Part of a small language model's weights.
Size: 9 layers, width 768, 12 heads of 64 (6 for keys and values), MLP 2048 GeGLU, vocabulary 11511, 76.1M parameters.
MLP neurons of a small language model. Each row is named by its layer, matrix (gate and up: input weights; down: output weights) and neuron, and shows model dimensions 368-463. Each number is 500 + 25 x the weight over its row's rms, rounded and kept within 0 to 999. Numbers have three digits each. A neuron's up and down rows have the sign that makes its largest values positive.
After each neuron's rows is what it responds to, as a language model described it from the Wikipedia text at the highest values.

L2.gate670:487540508530468459493511495500549546514503516515525480516470516505499495503476497523532451519484511542504474540486530487468495474469544466460509490488504492472521519489471472499512479525482522451510516545505488485485544500490475538522488490530486489493516512450498482515528485483475450473
L2.up670:478441450536508555524502486552491481507539477520465520510501460494513546476503515533473510479489453524541494490459492486513496495502508463518507497482458447489514407506548526509479483482534463489484509541494522515505500544518534520503502509526519498526500481510478521460505471495498521494
L2.down670:522500517500485493575478537512494503520498488448492499500502490536491514522463505531458528512519471524503487487494509516512532465493531470538507547478498487485519478511476514482503479521530490473515502483465522510515479464516550523495505497475513514498457485516502546491500489486511540508
Article and section starts. Line break right after a "= Name =" article title, plus early structural tokens after headings and table cells, e.g. "was", "|", "son of".

L5.gate1016:502519514468483473497476518507512487516487484484509501517486524484500467467502499481484503470500524468518510533480491544461538563501515526515520527521491502496449520484463499507492489482503507479526489483480511519513488547465487516483529481512490525471491501516514464517500511550488502474
L5.up1016:482472471479514468492495522474524501508495482527502526493485471495490493509535521486503536490519497525531484486532507459455436463468492475499506527538486489509460532552489503495495495511537479516526467502496504439515498507470441465420531522522550488483497505475476482517517512548482529501
L5.down1016:476580509474447527496534525519525472526445495519475521515500494526479529507503504453492483499504518462500474509463452528515530533513475504510486527538500482494520471540462498475509476404508504491491476489483518522503490472504513506481501484507483513466433542506520496460527515471502492486
Number-to-number table separators. Table cell separators right after a numeric cell, before another number, as in election tables (vote count before percent); also mid-word pieces like ip, ul.

L4.gate972:489463457496493460472511492451531520512477494524490491521524500482514513463522499512530485463522452495522523503517473497465501475509511512466477456452467492462488552509580491545544497529503479545538503490489493549534467500497432480522522535508520518518515487469497459485540514495494534488
L4.up972:513515480470509527502542470494505458466480486474489478501490517459469475480507514491494464519463506468520567524492532501502553476507533489535515475504542464499536505494489474563492462490457484493507526493500492542502469489474507493460497477496461509482472498513539465538539496521504470510
L4.down972:519461511520535496491505490509482496442511480527486488519461479525482513509508480503467531500533501474496502485517470496546546533478562509487492527544508474518487521475445509511490519452493517485575547479478486513497448493479492542503486500488494512527462531494531495533510494485516531515
Table cell separators. Pipe and semicolon separators between cells of numeric stats tables, e.g. 8 | 2, 12; 5, plus row-opening pipes and scattered mid-word fragments like Bey-ond and Bern-ard.

L4.gate1757:499509525487537523483481495463494461466488524478508546479496488453465455505516489515527463503510513517500508480507471510516500533502557555477512488476524496520559491484499544499473497486563500514532504487488519498490509528533514485492494514523521496416540492509523471548507500519445518533
L4.up1757:462501511492494517464461490467443487470458434496517496524503517524515488562493488508479501529507531505546511482501493470467538501492521490505484534519505532489497508508511519519534480496523503516497533524485454485477491487501480516530507507468519531473472472475514508525493518523487538472
L4.down1757:479525487444499470506495528501466519543474527528540469537497476533514523526478478514480543500492521544522492527525487537452485539518493475504488529505491502519469515499496505519447521583488493515503534535510443515491512485490498505500479491497458451516533489507493508469550484472490519530
Mid-word fragments, vote-table separators. Mid-word fragments inside uncommon names and words, such as Re-id Hall, Arist-ot-elian, pract-ic-ed, and the table separator after vote counts in election-result tables.

L4.gate1775:533469501480493499516474480465479510514500497493529517487479553509457464489473490513487471538469482537498497538521523489542477532487473486472491463549523475475480509506520468500466459501476500488498506484499553532495504507487441507508549519483499524450526483495498478503462469465432504479
L4.up1775:536487506489522487483513493462488498482543486494505504469481521482522494506495456519500504537530449473466565490459530501513512492506533496500524500512493509538503499510531484535476467530521518514455493468512457498482502498492496488497538521482481552470479488522502495482535444504518522489
L4.down1775:499533503521533484449515472531504492470474524527474502527460495457519508496504478508497507477500571461474487475499512506464536501477507471512493529508496502456502489475456478483509535498514544489527533535495511479468513499495540519523487503495461482495560496524474484489554494493507502547
Mid-word subword fragments. Short word-internal pieces of words split into several tokens, e.g. ast in disastrous/Belfast, r in infrared, ivers; also paragraph breaks after = Title = headings.

L4.gate676:516472488521464507535481499479526484470482542491514491533520485533486504455553497521512500510527488507504522508508508466530508483510529503522541477472472499496452527518520493531524490535469528549508465431518504549501519477454489521523489470510497518459523515515479511507507510523436431501
L4.up676:523479513450523501541473479512506474491500522484513487481536479491495508486520436509504496503493495447496528468481552498485528473474520520475488473473496462521525518478483466512504517497492463487522512480467493485464466506500522491497515497508475471451481468520572494518496544502505509536
L4.down676:508480489530493500476516502533487501493536532478516553521570506514559489519502522539559492534501529495489510530499522458501467526503515467559500484533539504475538536498482518487551476498487578473504507542508512495510476546504498489513475501487514511492509501522518479475504468505469474482
Mid-word continuation pieces. Second word-piece inside a split word, strongest for "os"/"ose" after "l" in losing, lose and Los Angeles, also "her" in atmospheric, "om" in randomly.

L2.gate1609:506516488516483484486508484512540518496498522534479512510489483542480499483485516482553487458533525472516523526494485495502518522454513507456534547488488480533470480543522484515517505457458429462497479554470552522518496466499501519502501527497520523540487510461539506488509538445489486501
L2.up1609:562508474546474507508530488510453497513479514529572489471510473509476493519464515489494456508520508508503536506536478553476508493528518463452498495521465521536475469509484527527507502530498545480460505547496489484487471486482477489479481479527497503522495512469559495461483530522466472477
L2.down1609:507465482542502472547520472493515490505456509549512501537486492525557500504536497502541496454507571487568498475491479482509480495510488500540523514519473487500514515494509460489495521481514507494500527500499494500513522460484464514496511489525503506518451498472483497489551537476500504484
Stat-table cell delimiters. Pipe and semicolon separators and single digits deep in numeric sports-statistics rows (e.g. | 8 |, 21; 5), plus occasional prose verbs after a subject (and, attended, lives).

L2.gate1829:497431476492498549524486500544444539509512514529452486495524504532494506472526492520500492498489471537506490471486463485573442534512480484524464551526522494536452494558503508534503519524459474448520465518482458509516537491482495466493550460436517494498500519511474466468518514518471499499
L2.up1829:497474486558485478489500483513487450444523462512489545482496516497454519517507446533475530469499538550513489492486505511514479487471525481516484455527534501523442524511501476503469487530435528453482491492462555505495453451548549534535531496500481539465521482516495471515517496520496493521
L2.down1829:537510504521543531453496522503464466538497476515510482503524535516543463450478495494535487488479499501541500536523534474505522545530540492457468532511478546499482494467507510494493509511498496530498548493468492495488465491522493524499566528472524571498490531521499487471521476498495523486
Time units after numbers. Time-unit nouns right after a number, such as 15 minutes, 3 hours and ten months, plus the trailing digits of years like 2014 and 1990.

L5.gate1770:501463498512525537532491500534480460482501482531516539503523545465494491509478474472471496488505485469477534459489564481482518545508526515434513476487487447530473534463498492512495501497530512521496505493467489540492465522515507494539518508470479518495513505488497457555520480485546497503
L5.up1770:521469483454511530491460515482491479462533446503482511495500522512543460496522502456539506534508439501463508478474505489515566511524503464520509499509498477516505494472518467486516486465534526506483511488482521517540487515476520569518481501512518487510517517487482509496483463499491484522
L5.down1770:507506524531506479504507470493499538487526527493471537501496508532493468490503468535546514492484481479476500523523490541499525519521486477515512525482501459504451477513472489473538527557490530552490495492526499488508473495496550478464531522529429516453524516498465499488507522459498536499
Mid-word verb stems. Word-piece stems inside Latinate verbs or their nouns, right after a prefix piece like conf-, re-, det-, e.g. conf-ront, conf-irm, rep-air, det-ect.

L2.gate1352:509506490463578513546503482508480458504460499476475519487518531513515486464512475461453533497486490485494523473475499488513501494508540468502527494503477551497507474498541483472440508516501526513507533523476489505508470513494450510531512510513529536436469519477520472505516480437536510501
L2.up1352:547496466475501446523513488513561541515519511472506470475535455530508480549475460534497497495513499464496471507427455472546514525472525472513530449495550489495527479483491511498478480503490552527498491530496459513465534488513505540531514473482477565502520477498482539491480476566466512501
L2.down1352:501506508508511461519505491489521545481505518515505458486462497525530481541502483484459515488511551562500524545518534474531499519452522481467505511483485468516472508488488483529523507479531498516528497543469450488473543469509513501495470522491535484496503490500441486471425510538445511524
Item-ending boundaries. Final digits of a number or the separator after it in tables (vote counts like 1,064 or 5,592, then |), plus list joiners such as "and" or a comma and row-ending line breaks.

L4.gate1704:505505472525501499500435543507504495461505506546455543443490460493475455495491534492528496548470494505491513542461516543508472528491533481555512467500488533505433519527510484498498532460472524467511431490486533505497445444503504530490553484497561500516468489500493503481536499430470455540
L4.up1704:540520490439444482480508481521495510502501458527490483512519515505512473483544518513507492487511512521498534488517503510513465502490528486469482515513495507458500473513498470492489536502514487517500497470487537487469547504501508512485471492477497521476503460513530519464468456501543521456
L4.down1704:508549497464481517494526452477532490469510471504496519531499521488464540484476489498490474518530576508498487487511535526481493489511462516489511506486518482520504510486464502472495489495531542522512535460483516505511467520553486481485494507538515482479509563473486493521543482455484520494
Word piece after initial C. Second word piece right after a lone initial letter, mostly C/c, as in C-ock-erell, c-ock-pit, s-ock-s, c-rop, plus scattered table and mid-sentence tokens.

L5.gate1176:483459476463484524500543468494514489483487496530478503483521495484529473496467486538518494514471497515483497484453498486470483466498447567455522543458482500492496494480488535513491493490489485530523528488521473494556461443514476511493509513512499467527475534512500458480524538464515521502
L5.up1176:495508463496518473471492476491499511500455476501477476496542524480465528468501499492440480540533481445478494511495496500540521480525512545457524502491505473522535495529541523528503484562486523551492474536488515508549519514492489505522501476494464498506499526468491468519531506489513467487
L5.down1176:472502508471532548499503487475521471536525515502511498485476464448495519506471507500513462472480467508519469483546497529520504505487508506466530482463478509508503537483503476524525499514485493531483511520560503500466482511534511505489480493485506492516473492489544497499478516530516476514
Word piece after L. Second word piece right after a split-off initial consonant, mostly "L"/"l", often in names, e.g. L-es, L-a(ura), l-os(ing), Pl-at(oon).

L2.gate2041:501507511505485501488511531501481534492455533488539517500494508471545482470529540496511446526540512477515487465553524504490517490517552533489510509550523518471521493503492525492482523492470485520470537506499477494532493522493480531481496430547506489491481495508509531489513419527456521498
L2.up2041:552494534495480540513500495497490482548525497480511478453518499493479476496540550507490437526559504485500484449561519528497492436515516486475511525536523497481503507494513466480512467525506515487459515506524479498485495478534518530478484471516489523488500486527535501503454467522513515515
L2.down2041:516491494457500514527458502531513497509564441493472472464514484496493482525484489495510540518500518513505503548522532516484491491478492482488482513463499470494452513480532518482518451517504519490493521490506511512518456507530525501507482556492491499534502472501499472466518521523522485545
Mid-word fragment pieces. Short non-final word pieces inside longer words, often surnames, that need a continuation: off in kickoff/Goff/Offensive, ock in Bock/Pollock/Cockerell, Anth, cl, -H.

L2.gate700:488466534488518485506485516462496480477491438483544465513504482480528479490522496488508503505518485446482517505459499539467466480553471511537473492541496503456504481482545510498515556482462499538556437485500492510493520514529494498514515492449486502466482483511440491525482510545500499513
L2.up700:495487532474502490557516494487453492530514469476502469503491430498492491529507493500489533488524490459486504507472519504478497471522473476500473491543489518480531514501507476503504498526463473477554425501510521509485522507535456448503533497485507504513497467524465512522501519514489478493
L2.down700:495497538460524494515514525496514461529479499462528491508494506486520504558520483514507493524504498505486496463502519531466494485500499482455444435440478561453529520525498497532497522498426467499495464538530467512477475507515465466498505526489521514512468467498513511485454479460490517447
Field/category nouns in names. Capitalized field or category words inside titles of institutions, awards and divisions, especially Art, e.g. National Artist, Art Museum, Infantry Division, Younger Actor.

L5.gate1665:455469467498491500500500483525529508536504447539458507501554494521509485487515491481464474450496508505505513514496505497529507509535466501499533538499514535471477535522472507474499544473500494521515480460477487499474469486485503529491522498537516486508519510534474496440485480495514471503
L5.up1665:535523515536488478532465442489518521496508518517528508516499504522504500480460537498488500475514509506497488515499502507502510433510499515485445517547526489470455506543513482499524488499490545521503507528509544511490523509502523516429479509531508479515455452504473499526523492506527461546
L5.down1665:505530507438501513519567539509540457542473478522501497507517504478475520522481562455542512462507504479510534492506490555505488528512492536496509499521509529461477469491519506481505482512526506470467491491494498515530468512524517487503547476447478486485487480520442482476517493489496513491
Word piece after initial C. Second word-piece tokens inside a word, mostly right after a split-off initial "C" or "c", such as C|ylinder, c|ircles, C|orrientes, C|ourthouse.

L5.gate1433:434465505468481481530515515459547479508511467543537513475507460499501470455495486480551541517473461464454499476527526582511497548504494510508504435496508517494482462487482537501477459516470469457482468527470534506497471469493489546531503487535532516507528504501502488465500489519436490492
L5.up1433:566488499458560499485488497550531541504518532520533470483521500506523474468494505463550500485485473487509477475457486532492528503521507502460506548488510543523477513518482477485524491517467534525501465456535511486537478502498466486458468493476480514476466473496566478532501458442472535499
L5.down1433:506509481559503525478474481498524485477506527492510498538484514469487513463491488567492493489533479501479483477493515495486452459551482483523505493455544498554493523479492491510508545497527505490485508523519518492507461552474526485487527493515506462539484495494456520524476467494499494483
Sports results unit tokens. Unit markers and event-name fragments in athletics and sports results lists, like m after 200, m/s, U18, men's/women's, at the.

L4.gate1360:533513537474519495507457523524496520500514514463521493495463487458543531504483461524520489517504481496537503502477484485486493550503531512475454488484544493504499510476486487481478519527529522504497471501548545481497468474513462471468478505496516534476509509482524523441492495505515476553
L4.up1360:538537488479453503501448465526466464522534537547527465458482486502507498501482517486489469494505470507513472481470509503541500537571458476514480511519528544505452532495519492454491503509453521461523457488488533522479521496457489487526475505484544481493514491470458495474475501514478491475
L4.down1360:472493493528552480463491539481529484467516476496499483496529515523527448520466503531509586535480527495523533513487484510487502506519458534481537475479512521525507469483523524507460552491518501516527475494526549538495511531517481520457483530484516511501511488486530528491508464468487484484
Predictable word and phrase completions. Highly predictable continuations: unit abbreviations after numbers (400 m, 75.86 mi, 152 cm), "player" after sport names, and word endings like soc-cer, comp-ile.

L5.gate125:525470477555539483470520552447484482519475532499481485521498501505507479499512554446525478510501503507488581462494500483462507480509539533495452511489578465552512475466505476549473519521485488532519450486456480462507459492518512551485507518526493540502560463482496515488542495535509494480
L5.up125:489501514523570510520499515520523479509536467502443482497431495459538467491478479513435500547492494494532575480495479509479481489530487473454529482450535509516510450476508514588511517505497532531507506518504486485510458513470506513475483507521476530507466474513518557498544504473486459489
L5.down125:506515494478477498508518510493517509485537508519516473561521519501494530510472474525501521533483488478477487517499521492466535504487450477494480562480507492480458520500514490506516487489522475469486550469495476555471516477484521510503498499555509503525500511502481488443466511484510469500
Mid-word fragments, table cells. Middle pieces of split words, especially verbs like sh-if-ted, sh-ut, drif-ted, and names like Hil-vers-um; also number cells and pipes in tables.